Weights of a small GPT-style language model, trained from scratch on English Wikipedia.
Architecture: RMSNorm before each block, rotary positions, untied embeddings.
MLP neurons of a small language model. Each row is named by its layer, matrix (up: input weights) and neuron, and shows model dimensions 64-255. Each number is 128 + 32 x the weight over its row's rms, rounded and kept within 0 to 255. Numbers have three digits each.
After each neuron's rows, "fires on" lists the tokens most often at its 100 highest values on Wikipedia text that the model never trained on; "fires in" lists the words (lower case) most often at its 100 highest values on Wikipedia text that the model never trained on.

L2.up211:076131087087119148123091117090115131073157110105157114105169126111155139105136150155151158166088100151123098200129095140124113123106113102094128171126118149120127083136165115180135174079160130146094147193133166077165113107193154165048128103138116130112187112108087123095121159140144158085117134015141115138151073068120113136131092174139143108115119186051212182162110175139036082114145132155148105104120086129114088073129133130127155143112098153135115120131119113053190123138111149104154160123133121090119101114122093127079147122125168104146137143086125127139123176126152144074
fires on: " The", "The", "n", "he"
fires in: "the", "theatre", "an", "angeles"

L4.up37:115104138125111066103120090076109169100131142125128118140136138105203172131165070152174170059078134138133070156101154171151147144131146155100151171121094129149157165138091034092151110113122139187099084171104073132148143139163145092174130111103146082181110136164133107136135123132106103136205160119135152098153092141090154127174141107115135135154116156146103129155112131152111155122148149135152034174142095094074136161123112109126125113123141173153151134156099102143108160124115151116171131094059159148064121069176134154073109183101141089160139104058140118124131161148057109119
fires on: "ion", "el", "s", "en"
fires in: "championships", "albums", "championship", "michael", "lieutenant"

L4.up1007:106097084139128123075168132094164093102092150077137122134123125109096106149211138147142156108065133104110121115116135150073128152131096174165061101157130120141155143185124098159168175126090149167147120039116104156048092081152163144146140137120123124146185081179148111156143088157143145151130132165095126087130130241102173135114149136193148125151143146122125152119140122098142171179102139115141100090125147147115156110139116135100119131180140118114132118206098090159109125157189134136085036134131112077136168109151104123165185155177130135157169166107134181099186204137180151161
fires on: "her", "y", "ur", "o", "e", "ed"
fires in: "other", "during", "any", "october", "make"

L7.up262:168119121124097133105191097148126120118165138101168107148113149128146098083108115157108129169125174225129115149143149083158097154097069144154104141133126107112145170120159164069108150130054115148149209155160184115098160111017120135175173066121197084118141105104102083173105143095092171078138107134151137059094156119158088119130093104168166130113146173138165155131142121181142116162112057134104108112112129043126128070082099101129119095176147136143135067125137102121200113122129098130125093083109082126114097153143175123238137098155199151117123147084141142088101115164151114134
fires on: " of"
fires in: "of"

L7.up688:142118122103108131142123131120112108116185140106142142152083150177118125040134111196108123090115152128094117164112146217134112116138121167151128127125058129072102090154121129134149056169145156171173155068115120048077139148078143141087124112139121131107102137110041103122160123132201142093164222145141157132158157131149086122156135133159105125198135165159117150133117134156124183134158164108160123154130135106066109121144109139133090093133140103157124123135125076204117135093105153099153146099171176107164153128166121132216171164154120112184102161110159087110103090112129193124
fires on: "so", "ad", "er", "l", "n", "e"
fires in: "also", "later", "had", "then", "all", "these"

L6.up478:151074086153130121133146054100116125112140192150116142118146139107167028120150139173131090146103136139112145108093114085110097113108169147150127146098081095156104155141102187136136095038128078199169130072175139084117113098139137144132159165135130092087130104139134156084152123059177138147120128127165116130115106121115116093162187158148142141106091119104126029141126163179153160146093128129076153139157095164151076116166069058100118122128148107119153104127149112114155146098197148124108094115124114079191104154088163115166139135076087189169121195166141161125181089176158156080
fires on: "ill", "m", "is", " m", " in", "e"
fires in: "million", "mm", "in", "cm", "television"

L10.up588:118130169140111131167091117118129081113176103161131173139140151093131126106132087135134160115114138085171087153152121116115135103203168161109135179097137167113077056153129157083070118060108158078131188118129102099096117125111161158200140079109123129157166072085104135141065094145117119119150069116137151134129141147116138154146163125097100087149137090127136142050086101100174073146095143087097126103137144191104089151077138162145129110102079144184158163139092179098107151133154105084144156076110158153135100142145129132105085142168099150151129188116113150161078132128153138130
fires on: " an", "n"
fires in: "an", "another", "any"

L8.up90:152061197095099140089095132173158101116102119104164077151124091101091119161096163122091111108159149077107116183092206103114116160112104084108115093032136172180145114107145151125133133154148155115171116167102124130126100129141114146113145163173131191145199151099164134103106144112119125161129123168129130170165199145140097214151083158143124122116153156147084159084140137116123122201118143124152098116128118169100095155135095152165097151146105089139183033118150150142118118118146181126118150142101121107115125145091132145112133183131070092114070164224131120149145140090136140120
fires on: " wh", "o", "ter", " of", " from"
fires in: "who", "of", "into", "from", "after", "to"

L10.up178:135118131092092119121088113114133146141126093199165160134092115155159112110101123193104130205182095093110135100140087187123116128042129141168103090147087082069130156116085132119163153135170125126123141153161137114128124121171199116112100208200175173114153117117113123123110073064130177122121175104150095122131112145111107143132106066132165197139116139165160102141063127159096076100175112148164125121164159142141107097158121164167145151157126199155127105171121156063148147137148112151135120156119120078186113097114114071090043118127129097157113094113081074137093070099071104155
fires on: " the", " a"
fires in: "the", "a"

L6.up486:132140134112096168106177090120120174140143108150079092158133090116110066120144178123114160097184118084102127102128161162143105095119128080161130153107080172125118121115133101170053129095139167120141152163054118151142148122149136186135128133167139134182174141132147110141152091095131158128163104139089121106124123096118152125105123144059121177109153089131120060141117144145075081141110161184158108109130115109165116097146147046107022096123111157197134177120140155136134069135124132125163159198100041121111077131136059128110100135119154100165127162141092159166125142132120141140
fires on: " the", " on", "at"
fires in: "the", "on", "conservative", "them"

L6.up980:190052141142150135146154173159107057129116106160088147136079117187135123134108125131170117135126142117071113112004073150160166130125089084152127058130138130074118151130135159100161152170135098128105120167106126174119098148080118104087152156071118137086110108149124122104136130117182171139129120137183112120086087129057080152159125048168119079117079078118135123091103136108111170209123135085123100129158124143084124067182110160102089097102072154129128142190162090123148128145150094167194124085066160105088140109135114159115140196094121106149118146098119145155108121113115121150
fires on: " to", "ound", "y", "ow", "ill", "ay"
fires in: "to", "known", "destroy", "surrounding", "may"

L6.up804:179173106089141104160206126145144114123138118201162072160114141074119145101206118176139071168120071139138087112075104107123082177133127158133128131172152092142086056133128126126116057154093156140144163143114101124094150069142146109099116073046132169130085153116126157145140088168124157149117144128132081122150119092171148155125161175109143136118119127114147135129077164111126164118144176206179199135160166131153120124089105104078118133154136096082163151102126137165117149108098102137145140121096150129093110109146146139161163150135126130140152133191091148122119097163092077188
fires on: " was", "en", " be", " were", "ing", "ly"
fires in: "was", "been", "be", "were", "being", "million"

L6.up729:138128096144113135168082159095112134130174162131119099107149125080091164110088141112189133153161119176168117095129133121114168103141174077108116131061123116096140119132183120115117108082169130105169093158144105166082121156120040083106122121109136127090135164095127151178103196118169099139137089138171141135110111103118166120146136067171095119133141165185163056118171110162120124130120164214072127129119183066106090130135096183129134180166159162111162121068113110116084113046130109078180091095094096100144116136105174094077130101128158099160110170100101083120057099163163093119
fires on: " of", " l", "d", " in", "l", "m"
fires in: "of", "life", "in", "middle"

L2.up332:096113117135130092108113125135151149152118116159103159135098135159184144087133147120092151160124138083113085127065157122153119134089107179078125118075136167113168135171161096092082135108113121135091084155088117102092101164089065166094116168137082084118245078138058110133123123123162174158162170047110106121079155144118119135155128096144092145131142131185183086128163188134111100099145138103098146115120151092167140110097121131098136142132122090164171121194197154106093101156157123136142188174186144132128106144121121071135087162124091114128079182123147082110064082148116129137
fires on: "er", "s", "am", "a", "z", "ld"
fires in: "later", "class", "hammer", "world", "hamlet", "lizzie"

L2.up3:099156105130167141148137115133089094060153170147145115125141137111166193150084149144113101150172088111092126105095139154089119087192165103117129058130120146163170137144168091153178142132159117152139096107097079137103139108098139120118133107105146180107129140176142103091090135142152092140135142135140119149102113163151104114109096115116141142124181131155084127080054114129186188171123172130115118135172108115184145108093064148071076184112138083151203068128145139039099151122098087069106091095182129135118060165097110115114146115097151094071111165115126097133105135151079154167
fires on: "en", "e", "as", "so", "t", "ay"
fires in: "been", "areas", "also", "case", "way"

L2.up593:109139118134097124160160192119150145140153149105158098125005148151107103085137157132183152143117125122157023104121127129086141112123166157140134154184117106175092133165085073180140151153130170178204163152124140112145143158129116050127072095169168134091126112152138159117070139139154144094102126119066116112153146100174120161111098144173164160109152191119143152115142098092134147119119132101086139140197132125081108064100156116145057213109053146180122079199107123097072123080143089072158134101110130115118115140115123125052100121140127132166113100145128180124183148124155117175
fires on: " an", " a", "is", "A"
fires in: "an", "a", "this", "addition", "miss", "mission"

L4.up24:114135093156168153101150130157126054153136130100114102150137105149131138086114053086138149176076133106197189167064130118122126107121155094098092096103075124133083154116116084163120110134151127137160121114152153141088185105105191127151159139183149129131147132162127141088130133151135147163106152120156151116141149098151084110135143137143159093201184116162093091068153131183160143199123112081149126182116151113119123133113104147108057197124179146190045087109163115132115126160172117140151109150115134119132140099095171104110170173084138097175130192122120180094155143152129097153
fires on: "ct", "ent", "or", "j", "ant", "er"
fires in: "president", "major", "project", "professor", "subjects", "lieutenant"

L2.up965:101163125128111072114183118144127134118056092155169125135172144107141119140138184090116138166104065076115131138074127155082084177117107103111093102066152099140116122125102134093107112167046158185100149121138117111127107095099149121157069116145139156086135099176139139091140107133070116114148128110133086132137141170161129117148137165128080177176121176156166109141086119143151185147128111148110122171133126085108123146115150112097134126080172130126162091100115167108059176156140174150106080163095116092129100191136187126159137137111145093165124104163151164149143113130169081188
fires on: "en", " be", "ly", " were", "so"
fires in: "been", "be", "length", "were", "also"

L10.up697:115110133126122137199166198074125181147160139088162140100149115106107175162093173140145063120169170150141153116154085115064135137117125081108168139108100142155141123174089097082112123151079122132158104107063078088132137146123122075174129080143144046129138146132158098106067151161075070128147121223145081161074154125169118192141046146100130115086143158109123163096114158144157118141143124191134111106117134144168089159167083122228124111130136128118169128109117112127095188129115165181121186099103087130068070200109135075174103153129180134133145180094102090097099157086115115112
fires on: " of", "o"
fires in: "of", "into"

L8.up739:156142127117074096142155137143119122076138164128167110170097108107109106078130103088072158147152116095122133132179199152081157110140105138158168064142163149088118103143083184134174109132120132098206112132119095129108118135141198203058086130129113108114133119094119186160118111118132158089155142137173110154107113192125067162092155173112120146109107164111155111071118143132100112137140175090168142132089170160087085198109047062125100104126148047127097065080158115126147153121144136117095089116163094151116114138143096175104140123165111144216154193157106101178148104126119171124
fires on: "'s", "all", "is", "o", " his", "ew"
fires in: "s", "his", "small", "two", "few"

L10.up305:174150119074078151159152140100135123125183129076196092074104111099087115138122117109102149163168094158151090158142150142090154184146119111121116116112139145099145169132161098118128092139057133152126110113122146077085157088173171092149107100146128174145116104110136143143120123201205112092170033182176149154117162160121142179122145141137129139071151188121131118147169155209161108120102106150122176132177128110087162166120224130101182095138117127140105142142083136098110128148125163041099124140074138091110075186122111111201123086112130137076092129144092124142105103115136169153
fires on: " of", " and", "y", " in", " a", "her"
fires in: "of", "and", "her", "in", "a"

L2.up418:124109105095089153124227108177126211216162088088110072114101110080158122103125143122084134161171146146097191178121126155205137128104156098155175136052156130131124103152073113155103126117170115111124131101091134119079151148137127152120186105141114154123135140126129146056110118052048103170120116094148078114138131100154130113126147121177124039168182120168108173114201129116113135127129138130120135159094137123136033164149145127183122080120112114134162138146144119056129125156122141162126123127147162136099122171126123074131126137092209098148114117097155107110148157154102162126
fires on: "l", "e", "in", "ine", "h"
fires in: "all", "japanese", "within", "both", "children"

L2.up910:177180072111133167123145051161115115209122154123097119195103137143122162153087093084074138122176076137180083148083081130184102130161070158090082110082130112137120132130084107165128123119095132091094134106116127147110135126146093134124147111081084124125144147086109113121138088145141131156147139098173119167161143110112172155105205085140113064142119171114138125125131156143078040105161163155118145120101135146119151149104114190200137099147141178163098142122117074121154121138195139172201150128069122133124128146071129080100126153121119077074145120188198089124089191126111097172
fires on: "oc", "in", "iv"
fires in: "original", "society", "private", "location", "locomotive", "local"

L2.up679:102165155137130084158103120127080107131117157088148136102111078136134173132112169110152120177163121147059125118078133104100200122110091142161178123126149202163127148107160104119170109159137082149086102110181133093110155110146095098142160078152142122120171148150076122105116153143086112146096102147127097118178184141115105121149128145095099121129102119113135138067131159145165122153162160125126096156074110074177112119147175093116076127087192155171122115117099122126224160148130198096133178150083136127122092080080149137051112123140140108156128095091138038159150084110181139142
fires on: "1", "ion", "op", "en", "ers", "or"
fires in: "million", "people", "31", "women", "21", "51"

L4.up853:128147174143143154100064152129140163120127129127123060084167131077162202165099100197134114122090119133084094136137204110113120171118152158120117077110164121128119151136147153074057140098099185138127092112163115162109158117119124138119135107127087124145109142071096142069138064141173085096149132187118090082091135045175143146179061154147079124111137089079160119171129151121095109158106127084149104166084134188088114139142113080148148140115152124119114097139128135118160141176154109086063107091162120171101154090096100126181174093122089118081102105119136177179116130148117104075
fires on: "ur", "u", "ed", "n", "at"
fires in: "during", "elected", "died", "european", "europe", "hanna"

L8.up70:201130129089127110129083097167126118142132100106118125110155142103089142132116135153091120165154051146120043138164171143099149042147118124169091163118101156162074104140129189070135134144138085158107122085113138103120155146110118107128161129095128110176162110152105147104143117113161170051128073153107094141138185129153181074142147176098145215120126193174090157139182106102132105114133088048096143105087135158114066147132135113138189148203159071112056133088164099086138134116151138118106103129174095125125159171173107134111091107151165078138166111115121060109101070143144150148
fires on: " the", " of", "s", "n", "r"
fires in: "the", "of", "years"

L6.up703:092178107122151137098112076091129114088120161083130061165143117130092165148108095165112140155051153102093177194097114153109176160126106097133083062140078150107164104118147173121134122137163184103114121158122117137135109095124167100131122184108143093162119106129087128125175088094145113158120090115156084121132164154134128119140095190119104083152102140133181133160155102159124111103175073124139076148202118120078107127121068151097136152203154133151159117161159123103140050172154159085100172149081104120103198170121156162149101153160134167101146167158163121095095091104108127118
fires on: " of", "th", "er", "st", "d", "nd"
fires in: "of", "1st", "under", "2nd"

L10.up309:134151126116155067131175116124131106066109139146132129138090077098097116165086150128119094097145173123153155140111139158120153110126081128126154176149062137106118105135116156157178114108055132128159196116128182128175105119130107118141125153099183076136094167123117141128110161121093139046113167147117124122115155056087126149172120166120098133140084164116101130107107137107131065048161095126142130100146072069148161111102126070206087127117127132186126102163119161084073138103162197106100061145051102111141120133149199113145137118114113123166140171135167153132175074224148122167
fires on: "t", " of", " s"
fires in: "of", "other", "she", "southern"

L7.up193:130090165118143129069103090109089110117059053098146171188120161148164088154106146137158183132107126114135097159149084084109162034133121154141112171064089104113097076108117112112120103189116122183126111103139116128130105182069160114133141111168115080149128171138114088128154112151106197095080084087156075155135119100119136135131186163171155156117111149090121191140164145208114134109105127148157108106153132103153156107080149039125126131210139136153120095131138169089123068129101099102118087127145166142197106168126128163185156147139160130166169098182119112170099175120168098161
fires on: " the", "or", "al", "e", " C"
fires in: "the", "several"

L6.up803:145088114137164105156043148121174105096177119114155122141109118185168124141135131111166107146107150147073131179102163068082166111108148111126145100126091103146127095136114135048132114168148103136176147148103074112159156146103118141105137118148109109084129104195094112122125059117172086100172085140086018116084175105116130133131117135115132090101172076169127095156130099126130160123085138116178189104140157136103072096103110132164128125174100150095160103183152072112143142134137207137099099111113176149131177065140132133163160117056090180138151171126071103150149133104118130126
fires on: " of", " in", " is", " was", " P", "ep"
fires in: "of", "in", "is", "was", "to"

L2.up518:147078103167077148148163101107138130175116118136117123108083099137090141131190123171139142135132131105118188095141076128110081102158139111153155149116066137089128095156110185167107152161160124131182094026125042119148089085137141113091160127135190155127113134120138094101084131121079188165085101162116163088135127138135157164092137126109147083168077136157137117146119108161153163077115158089096149168135156104095103183120121135137146179166084186180115080172126106096109201096120165136152096098141125108116118174055144110158172172229118145141142160101073097124147148093179118116
fires on: "l", "ch", "ine", "e"
fires in: "all", "such", "following", "followed", "follow", "nine"

L7.up319:151163113150149147182174115141122126127137171075089096090116115148157100144162107146150180105115113117089167093107135126186125028122185167108171099127168177108092144096105109142131152141186154113169120078143123072178130117138116185134104202112125152141137150141121111119105088177098141073165156111140167106092105117109101074146113135168155125117150170117140084125153144195206153150124142134125118120183109152125097211160078095120132100191155108143153120093181034140103115193129090129136119074143173153160138123164159102118179121143155073146111173119112102148147089109119144093
fires on: " the", "'s", "ur", "e", "y", " his"
fires in: "the", "s", "one", "kashipur", "his"

L7.up939:142142103130104184074104120156115145143075191137219112097093099086071087146139166212106133154133116142142138150101134128160180153100183152096119167108103133092118090119147198061141114123148053158134167162119134110055144076102145139159114114060132086092144147094115109168161116108143095079103093084136144145110123153081073131086115166091093151154117180171111175138133202188105084069127095091124152103142132133169080114157171181107155134123107160159125128121088056119139159153129170116163161111125145152104158175184108182108200133126118141107117107092152092090173094172079130140
fires on: "e", " of", "on", "il", "ition"
fires in: "between", "of", "addition", "second", "built", "secondary"

L10.up956:130129132127124133180086136120125087092135112122124112126144121152107174147143202180122184138148101141118115132129140139109154130141162080137164176144131128128111191131173110113141176112139176145097114115126134106123130116096056131138124120118164132150205170132127148129135168122086118104150124115098078142202130129128112092102083108113115150122157147147077154130123090188150160173122146128099194123084082145173151168103108134123094122168100156142143094132099101102137192108116122082121115189107155129136143191020163085168135074151099090159092158138127084134090137167120140100
fires on: "he", " the", "I", "O", " O"
fires in: "where", "the", "in", "when", "on", "then"

L7.up160:091174103063120127143192172182130129130183107120155152105138115096080119083076139120121107068157070116189112085087122094119064115117107141123152151087100186111145115129125109160058182133134117126115136137121142104101144169163128120120102114146177132091157119188125113193111153127105136149063082195151155126187151162112115170097139099168150117122078145105162143152151102091209150097162138100120206114178097152141082091092189066111173170119102087157167093117114126121111117127098095107182086124138143125120132115124116202088128163133143123116167132124153087122076076177196183076
fires on: " an", "ap", "p", "k"
fires in: "an", "any"

L6.up193:099139161054123103076096151152136166105148145109117163119096168113145146143125099154107119176146138113098213131113089179084100100166138139180176158191082098134171115128121179165119064148122128120156150160140161167112080149151113144133142151113107124068104120054114140111166126108124143108188160032169132161142124184113111085075169150166134177165115159141112078102159114140131144141144094140138166158163122119135129118127129170142153126170130092104081124129126127103060114131119164073156157160134173163139128109129159112148158121181146170153144143163132119142099119175109161118
fires on: " of", "ly", "so", "e", "ad", "ver"
fires in: "of", "also", "time", "instead", "however"

L4.up50:136102208103113115142111093098150125124077155133125120144116150127162132080140158120090139097164151169135138156155198122139147124113110113105127120050140168165121082106071129116077133080152099091149101110147116109111157110128137072139058150087105111115174131102039075113100178120124135057132165038138120126133215191108162133122112167153145154145061093147166169122171123173126134166052165111181153165067147125197134137047121154143095151113132122174155095142070087127189122130125110125143106147162141107115138130134161166141124066176124108080140147105131088119130113142149131091
fires on: "or", "am"
fires in: "world", "games", "victory", "story"

L8.up247:130178165112187076159168133066083124133148105089035134186101168118127116168137143153117088098097109105094180137165093132152152158157147163148096142116109123120121082142151178159130073139197181105179151129146087146129086152156105139122090143130099164146203153136128093127088155123134179078125083164111178115127159075115102105092115114077117123069069156141179120146144177180108105121112128113133076108198125112136079156137080096162101111138114088150150087102116149153139101203098123112114132128135086084134111128155074201089149138124108091183126167127152118105081096129096134103
fires on: " his", "'s", "y"
fires in: "his", "s", "years"

L10.up977:116116117119134097160128156146160141153144116092114063163116120153081121119162125162158168091122079065144094117172153117144118123136147158162109127077126098152121155091135080114180119106197098173099141144156136094147113112123089138068122102184167134099062152182087094120054127153108194133114146134110082062131117115156119120164118136072160118141139184210166047126150125141184156169095126156177116073101170085121091165109142157124141130157139145140138073121087116093138124154108173078075135125115100113138233142120066112123108137136152067130108118197135129086116073096084110150
fires on: " the", "f", "ar", "re"
fires in: "the", "after"

L8.up295:119188101123094144155058122113136169116126133092168167157100128127113113139105129146139097128125113160132137144141097132126091138115150140150201155156118150120076157121177107144094142081122157125042121109094116114073121149168063095089132156181134144036179127155110108111174131172129160065090125075129134108176083144163116082109118117160092136180106118120145165065114186090138112184160202112138139100123172168132109116139158157145033136128170080110146108152084135166104126143168136126132110168149133127064115183111128174088170155188140158119094121110133152168116091088126123108
fires on: " an", "n", " v"
fires in: "an", "vocals", "another", "any"

L6.up754:144096202119183124181129080097150133113104100091143077123155147126204152082134136094159165121140169067182122151172107091161150111166147133146150168119140172112145122123179152160148125080165117105168120122101148142130136125086090099126159179152145117146167166137026087138216080110170210152100106100123100044088149083127082156112162112118123170154111094121124123098128125149190122225154124136110112104148136160104098102179119132116060133139200105144136112117174109159122105121153088207124114105089130073105204116118179171108141170110136164103150114085135105107117154155093097126
fires on: " to", "ust", "ou", "ed", "ight"
fires in: "to", "would", "must", "helped", "might"

L6.up260:149119136148154127095136128101112160077118093089133116171066099095110165144099120144131074111078126157148150180048124101098115174141113104132138072151198063096191152198108136141085055139116127113115164098153140154128154033098142079159133079101076147127176101144129107047091139157120141162083172145108126188171139140107178072122126194165150172177149106113148126183129047118114142154139174110149111131157125133088085110137157165107071116168184110112169091129152113125119126120130157140066145106095138148098105141150147090182149135149144099080087155113116135142148131093098107113
fires on: " was", "ame", "en", " were"
fires in: "was", "became", "been", "were"

L8.up626:219144146034124107132163051096084148129152163117120106137139152094144138136170177111111126102105123157133067214137137041133135139141170170143148132198129142079178141133155097098122134093166114121179167169109087106119184160134126099104086126090121113106153134147082069110178085130117100088139084153140130145138116132153144146079142148160103118103149102114150125156125147136093122094159101143113131140142138072168140134130143113118066068133160149149112164130131073153060199168119146128137096106110154125167139152141072127186144120166084104114158157111076185146032091165175091125
fires on: " his", " of", "'s", "ir", "P", "s"
fires in: "his", "s", "of", "their", "its"

L2.up728:155138080156203113149146111126119041084088115153120154125103146089138146119082171143098093099139114156141072089051140163126069130134121126088177067144086111183120146084141141146106130153177109076029146113114093138148136132148122156066149123121121161123192084117110072160179119154102068115084096156108158137092141118164108164053146060154106142153126151149121127135147115132152150128095126128126085075182139120151169093111104118094132105090173144130091094211133120117130105139088124067122119035162122142129104100100168117151130188126116095054052122102076164144089134117141094126
fires on: "ate", "ber", "it", "mer", "m", "er"
fires in: "state", "number", "summer", "plate", "limited", "numerous"

L10.up480:130087108121045181124088123147135156091098083084114100103135077159124126148123178136127155157104131091153189195115110074171176139122168082099127134101094106143129160061125203141113171149185195127071166096154124103125109071178142117160153082125104085179137163156158142121155165182116068143103137182162139138158121137123126092137159167099121127119142148096081169139119115139114122141131098159133104097086152168108093148107143129117227118169085163162178089114095127104125149133084120112176103086129124102112080159108081165181197135144102163152149160160153075115137108176133139116
fires on: " the"
fires in: "the"

L4.up723:083085104138072130128104128115105108121134151138171080134181150127125116106145168178095108072127147117121108122123099125190138144122091165172107144103129134131079100102138094127109097126144105141106162112134085146120123103174075121104156134202116154156155129186111133124121111090141084097062109042054108139064170139169064120135115148190086130111113156103172172074098093091068143182150064177127076171083166062122158061141155071117146154091126096091134143117121186161128156088121158163126137159161120129136150112182092130080128101144151164100159134108152100154126122124093137128
fires on: "e", "w", "le", "p"
fires in: "between", "chevrolet", "problems", "headquarters", "war", "medal"

L10.up214:075131158068131048142087104112130169098193129120090090160110142073059096131140131133121177127150116087161153141099183097092109108127137075178158140196068103106122116098134080068221125120102200143103134114180145112142113093101121138123145122151109181155136150142160091122141192114135163091147112104163101119125124115184092133158084116091144116106118166147171140190109127133122099144104070139131117133150186115205133114066137134110140162161130179182214126095149096110123147124140078150084172165113156134140145134108144068122164165128177164080119128127144146131112092138163121151
fires on: "ur", " be", " th", "an", " b"
fires in: "during", "before", "because", "many", "through", "three"

L2.up643:139112145141088130116133120090143131162071093134150119131080132097133112148163117108134145114172118102093130092107174169113119127131130099159168157145133115255163180123127117117093116127143161159059150189110139091178105091051138170145139140070092119188100159144126141135068104098081171127137175193131088152144146040105137102103067100147107072181123126117080115119151167125114114120143126183186129075120108123107117112130140138151165117099070170114110150144116138163217113127175074113127137199091139161097145118157220108146142110135090139131104151123112142111141134109165159129
fires on: "em", "ul", "ear", "ell", "ig", "our"
fires in: "november", "research", "result", "results", "religious"

L8.up138:069116164116178097151106153137158042114146077113151079107115107110116173155101128139079175122181121137082154103076148060122175135093133102131074191170101124153137114135169077120101151142152167137089121055128094088143166158145092099073172140145169186046167112123138091138091108149107123110100145119072157141131112134119142125126141143090137159119125161173108118123118062148088137200154103120122162124127135124109184099164112099142101175102115165176145148130150109113137126106128083148152101075116166124078128168123121122071101125146145121123131065098110127092155144058136169141
fires on: " th", "th", "h", " r", "a"
fires in: "this", "three", "although", "through"

L4.up953:103060153142188161151076062114134097141148110097137197174118072116090139141101132165120143137135104135191051129080084096125108139128160134128214158149107111154158124083119164119110150186151098161169172185120155106099104159123117106136167145136134129175119134111101146083202127157109132196138179129123124132151095144140161127128144155043087155088099159086177085117142120074114125125159057187175083146108115132106159144076052118145127105122124155091131130157205133109103097154137098152125097126119126081151160102139173146123106141097181164150169135169138152173097120125210186125
fires on: "n", "est", "e", "ast", "iv"
fires in: "western", "eastern", "northern", "southern", "gebhard", "river"